config.toml
n_head = 12
d_mlp = 2048
norm_place = "pre"
rope_base = 93000.0
qk_norm = true
attn_scale = 0.125
bias = "none"
init = "normal"
init_std_down = 0.00186
optimizer = "adamw"
beta1 = 0.9
warmup_steps = 433
schedule = "wsd"
decay_fraction = 0.665
train_tokens = 900600000
MLP neurons of a small language model. Each row is named by its layer, matrix (gate and up: input weights) and neuron, and shows model dimensions 592-687. Each number is 128 + 24 x the weight over its row's rms, rounded and kept within 0 to 255. Numbers have three digits each. A neuron's up and down rows have the sign that makes its largest values positive.
A block is one neuron, or neurons of one layer that tend to fire together. After each block is what it responds to, as a language model described it from the Wikipedia text at the highest values.

L5.gate65:146115137173144107144150124092127152096151113145105129149171143121076076118141132132138063101090140149108161109136149157102141128086122127096157125092156164145161132139131139107131185074155148140171141171131115109148134173156154151151149125162151154132145152150180102143087136136160152148
L5.up65:130129148168118137144113127095147136125126139134124099131132121133129128119143128133121092097100127161103129153141170143105129136067138110094138120145147153101123112111144129120111133122123114133107174096115105112139110133125138111151178112122169100073131150126154110156103102129144123140
L5.gate972:085137108142141117139134129119084134140155114183111125108114154144119094121161113106135105070122141105155187160139139110166096114107122129120121062177149190114165127129107097143138128109111170138140157131116154156088130120104113111131166122200100140125164194110145095169081124132148138126
L5.up972:067126119184126108144114140103090113143129097170092148125146134152119124102134116093117094125134148123147159122140149076151109118120129142110122106118150147097120112157140131142140105140130128121113137118122107193109133133115135132096143123137149119127150141105149115153115124183144110126
L5.gate1085:158102115164131113132135138102130174112108143060124158144126127102089096120115114109117127139074094155122168121174070149130116163126128160100117110142112118124126127090138171086105115112084106136141155090168117135084152182112144144163141124085109124136106165097147108129132090104133106132
L5.up1085:177148145149151121119131098115141159102128148108156148134140149114121124106126158152130148105117153143099117113098130137100122113115118107114157124101112130172124120106122123111139100126139084140128116085153086152119111141152165107156172110130131171150112107167147170135145141108078164125
L5.gate1202:091089113141131119104114140139106117153106101124140161167107139129157142123119159151136105154123110165100126131140142120171146118142115122089108134114133155169159113135157106098125114137100127156129136161142127159130132116120143109144112116136145124110135080158159103153146152120125139087
L5.up1202:127140114105138141108147143119121093154127150107114150132123140137153133143137161116094098185114141140127165141152168147133143168157115169119095133063137156106131099141125110122098160099126152129148129107119110119108131126070127139147112087174136114135169092112148122142116174124136124105
L5.gate1419:143109112117137137146107095155122107129139168126104099150154162173158127111146129145093143115109145100148111148072156135193141114151143114081163101120148124100109125129125117107135145088123183100139127165128082135101196118138115110150091164111137116185122112089120082140118129125118119143
L5.up1419:099120143115126095150109127098117158116166159154183154134143140157150113134155113127148121145120186162127127188129178116119134131149145145113133157135167167157174156132151156117084159095105156139123105120117148073111125146138136139135100129121135078195112127175157151091118145122144141128
L5.gate1467:143147137123153137129157162132182145123131150171102114170121140132133138127077144130119125115139107119176113121097155139102118112077159148191141167130130150123138115101090133134142122170122150103128124100136158153154096119116124104099109138090109142149111144129137130159108133159153117142
L5.up1467:100126106104130170174123099171119142127143115125147136139136109135086122116129108081138077166077112120170125105179136116134137139149126150120109140133138157110136139137099114126123112109145131143113065067125116124139148130161149129144150146131107127114109082162086132124109115127137089126
L5.gate1534:144111140111111119086159192138124131132110160195091133146140123118108141160099133094084139109109075125120140148101155174123102138119147115103099131133128173132132160121127103148089131098138088173113110111155122112090115162139094158144122149126116120107109130095152143107147111136118116108
L5.up1534:150126132099110129099151131147143122122127144127117156136128140148125156174098099090136087052151151134092165145135149157166134118148124132079110108109120185138148114083155125085097128110121080130102109134055101137073140139102124080155114106135111103106130106147132149149146134113151193155
L5.gate2034:143141099128153116150121113164155134136133108087141155153137115155116160165109142139140123084111068133118090145085127136129149116113130131176066126089125156107138105166127123134148115134142150161098137108115145115149093129163127048113118129118119163151128098141120126130165154076137192113
L5.up2034:112139136184162112105128119114135150110139132079071103138128135085120167108067125102117105122112120157109174151185156098130153140118143157136106156128127134120119095116111144133146130107123130117156180121117156129146085128136112130122149175130138140143110135145127111157116130107150106131
Responds to: Quantifiers and modal auxiliaries

L3.gate294:093139117110139150144126094157149155123131146099128163131111133151144134137136138170144186120118139134138178097093113100136155125108070152093140113117158140114145144139145107065146132167111141132106151153139121153135159124120107140162141075124132110117157139154186134106093124111180116143
L3.up294:119137094103134150127148103180185149116111134126141143127138140144093134126121151128188158146135134120130152095076136119097140169108081143142141095108168148104168124107125082066165143164142145130131139146162117112147168121119119154145131086118148127158146115145156166128098156129158113160
L3.gate2025:111110136133157127089166103144094129154108110123117153121115134097123165164123123131144154140148088189140139128094126143144138129134109138048154140131144106141124134137142128091159131146124137127104121148125110143134160122147097091157150111129140094112127177108103132098121142110127110146
L3.up2025:125142144115191101108126113110127135130098128156150125093109137107115153121122144139160123143139111119180111113097102124096123151152123152121162113142134111081121128144161136117118125154112131141174111131141175074103185164116126122132135103138145109161119110121099154122119139130100138156
Responds to: Plural-looking word endings

L6.gate182:071114115097156146099126100125114147160088163142104123160104145169153149131142122158156163128109155113144124138127131101164138154089092099099163122093145120115126160102126107089170126152127136143157108132149125089126139125144103111130133132114125147119136121133107120105096120105122118150
L6.up182:092129115087134142101128071142147144151094146131114117121086177153196121144114118102148140106123125149118171128118123095150145164124087127116200067108130118098146151100115085092140133136099150115146143180151131115163126123126107131137124128147123154126142165129141134148106150122129146157
L6.gate984:079115146102106138118125081086143178161117121098138164155149141162126106083153113154145116121182169135182118167124124066132143139123177154172158097114146152120154156089162119110130121159139166135120125131132136121156107148112119079122138109128095138148127156122085120137117111127121142173
L6.up984:166136129069138098125127127127123092121143141128116085119110121151145145088143128173142168125126121093179120120100158126089149170110074119124124127105146161091187099133138140110140120147123172109131136117126129130156137095111124177152132130102129155144157119108105133121163152151103106128
L6.gate1015:139156138104138130138149130136135148138135126128088152172105103146169117146175109118166145162101149128121127120142152123085161123094137129122139124118178123112152150130111126112132148137124158118112100102105167154129103099110138135107140145162126121119125167149113167165141144127190160083
L6.up1015:148143093124114107100162098127103115134121114133162149148112090112086166116125097137150089140119113114114129136162085088098103118134160146105151116140163179127084136132041138096155121134105155116141087112132114106155126114135117100103148140106144161083082140091134119091093156077180130154
L6.gate1102:127092108133122124103168119078164139129087131137134155162140065171088099119178102168128142125149101102109112131179114088159139135116119166155123175123150146138159120085098104146151128102139154089139096102162107123144120103142147118108134138144114148141097156113133122115143119127148146152
L6.up1102:105097142096122179093153151132116179125119138097091148137159114128110158145184128137181119174088143104123118154111131123123130143138107149135114129164124150132171109087133155140140141140143143108109130149192100150141150110124098133151176122148097124148112162154125132153097154170153092152
Responds to: Mid-name s-ending fragments

L3.gate1036:138101142136136116124106104125172166120152159135118140183096091157133100135100104149180098145101073112111110164088156137090140114088126171198106159127143142145138105099150148108106137106147129180089134118167109121123112131138153154148118151133116152086082126138167150119139106133123095135
L3.up1036:165170115143136074116131084128140151125111116103114135180083105118084124171122067103148094131115107143105146151125140136127107135101151152125125092117145176134114133142119115070097124119100145145108162131169116114112105123174109171151116111152128117117111120132156135114122156135139111136
L3.gate1508:141147134107116135074148145140126098107168164127185166124122131132128100130130119092114131133110122130104176116111129123125161110114140169160091091125156105136172116109106113132131124089148131158121142119125150121131117095154136141153137139152108100137141112141119141156100140108085126156
L3.up1508:134123102153115120132108115165119117149167136159100138141114127159119155190113124118094140166124094162110137154143132155118107119096109125196118158154101121192145103134083079078101109162107151170116115148121125175127101154142081129122137172132121115099126136113146149079144136107158110092
Responds to: Distributive quantifiers at sentence start

L5.gate79:124129165110124119143121133085118089129097140108125131114062111052116155103129130143149101122116109187122120125135138142152139113129114106136157122093115124152119094141191122120120125164132126113148146154116094114118136114127137073125124101114136126156109106103153128097132133155160146147
L5.up79:132146111116134108134119129206151132110113099127165129122100130156122182107091154081128140123110135112156143115143162123102112085122091104157151121116148105095152119107161110124187108119119122106151179114136108117115102140115077097101124107154121107174129110112103118083126119142117130134
L5.gate395:128127126123136135118139108105143152153091125134171149084091119139079137090134126087129127108139155078182123144103152147093085106069120129141136145093137128167114126131101166062129124128099097105150113118147116155168144123114165089139152130135128119122161110150162147135099129114149171152
L5.up395:120097151146138149118130139097099173113115157159111135116136150154056088140127144132157123137115151120124143142117112135097135124129120118102112137096093148134105147110154128137125113101105133120106129119130144120145145151126140124105110153144098140133147098090129144094145149138132110114
L5.gate424:130115144116091135130119092155171190121131125098141168125131139154120099115143115114168167091150128111093138134145112110143168133090122120127112093122162143119141126087117106143117112200152124095107102121108092148122113107074143101137164117120115124123140136117126175116137152124119129168
L5.up424:161090173094130097150091108151133178100171094121139134135114078155114106122139134143177140115137129136116114152153124096115128148113139184141127091124120128126144151106110099113191115133083161091127077158133118124138136104102110118126154147126131153115155139107145140165103155126125098160
L5.gate690:131116152112123100112093127108173138116136149116144125146116133128114143095103105130118124075150140125151148120139189119093114164070101132137091125137125098140097141135125113147119093121122122121120132146125116145128103118155174109156176174150085129119109135154172131146106131099123190121
L5.up690:119135149102130117111118126147130125119148146127093135148118173116144078114132127132128141047141111136106170105154190106049139151110152071116110131120137092138112108122161116132145111104137111142118147115153169150171105127144161128150137170122113115137107128120127115123152158100096148150
L5.gate1218:090118129108127095151141094110131132106129181111118130185148149136170118166129143115145137131161118145131179115100141129140191093144151142117147098104165159102132127089086135123128129139135140139120154102113155143155170125124147126121152096113144128164136101119128168098120128150106130118
L5.up1218:150107112137092131163103125100154118110122135163109080097153133157095090119101148102152113095106109131099170115128121117131150092138166110159132106098124149127121131136133150118114097141149117133121121145152089103146138157149063100149138149075120143162131124146137142101124139145164070121
L5.gate1426:119135150129154131145113128134097136147135144130098128162139138132125132145123183128165107105153113154167150151148121117095089121168133124159129162170174132139106167114089130165105118110107107126138187136090092174130100077134105113090110154130158104146132155167142121147146130116138132111
L5.up1426:153110122125112120149129105107125132120103103123172152115086124154147139112113070138154123144179172177069081109095157099133127137078083135161132100130097131139146152115163129108180148118138112068121135109110165129122150098114129127156105128097160112145119132172128152149128123175141125085
L5.gate1687:120116118095137085129069117123147143153114166101136145089102119135099124105101143118117115094172141111133116144112172101106142150098139111147155136091134119143164144148113114109124106149127116102105110114140159158164120093128115064118170124121128135137164123156120145141159137148160177162
L5.up1687:087108143105099149138107086159154162139127159094097126104095118143090142112115156128161120091161122126111123110092160108142142087098155141122148100111153128110150125131081117080149124140144168146085137109148130148170115150113061113143137099118105108122128141112126141123106117159159147130
L5.gate1707:076117105073129129159147129089122133095106150098165173122085117150085140107129134123135124113127159148128154131174162118130116156097079140131165156098127140165157148137130108163161104114130157141070090093111095134163147108151107133135118149141141118106165130137108099095161143118145128171
L5.up1707:090188128091137067117166107121118139117107189139129133134128136118109115134120152079128111101150144132131176152139157107101123165144158127151144112100149175154146149073160098153138087131128153139117156110110137151160137110129099100109175128136110139145155183093140121107137108139148132176
Responds to: Word pieces after parentheses

L6.gate884:108138112115125181118119156123153116110137120141111110149110107109100100125128189119184149148166143105141129115102120165117138165075108174126130124110128168115125148113165109120119095143121125131167110133124090116096134134126121116136107148094139118114144112117152161175144112147118103128
L6.up884:090119124157131144166121099140129111110145154131142139162115098151103137100158155093147099122151137147136136110145108110104113066143114131146112096094076111120127153138115133082178157097152156153110175116120104135178147147124117126116141147142130165141136118152118093093122108133107115137
L6.gate1539:144122108102153135102149161126135158168146147166107088187116124101105125143119148110116146142121105166118110099101115144127114134140120103119151136069089096128118112147147128094112152150130119136093150156157114146108069138156092091131148166153113104104132143165150131081165138093112158093
L6.up1539:154166145132176164130152131160130188095140085127099152155114104114125107124092127140159126116126125096149198169136115100103135106160109142183107137127137042136144121100123131119108111157131144109099129076162159079127132122135098113140138105112093109099142114153089106101166123171118140110
L6.gate1853:136101105127131092136161136115155124139093172140143126152117128080109107136108149134107078127086140162104136182131139100150076123096173153129097111173075113174110153152119141063164123122128149149095134147090101128113092119123126117151150156119131129114092160113149100119125131092136186166
L6.up1853:168073162138152135095116124113156105140123116154093166135154119091154141124157144139139127141123098124127129136129093139128142106078109160102109128133135161162161134150130113103108106153113125135126108151158085141129116114109166109113144113127130133130124129110144124101123148122104130161
L6.gate1932:136144142121167082136108144121159158152111169122118159149140117117138112113143128114086101096148168142163140126154129173108125093143125122171162080103150127121125131114139174141125125168186118154133118101115136102142137107149128128114095171127112120103146133172117128131112133119145101140
L6.up1932:141123089115117148172143174177145098086144149152169115162110110129098149133139153155157087165124125134123141131135119125102123120112132157104136159083100128134104162154105139064078135116119140115149079092137091077097114138157131113162093158140125124156102152071106086119106118110160137095
Responds to: Sentence-opening determiners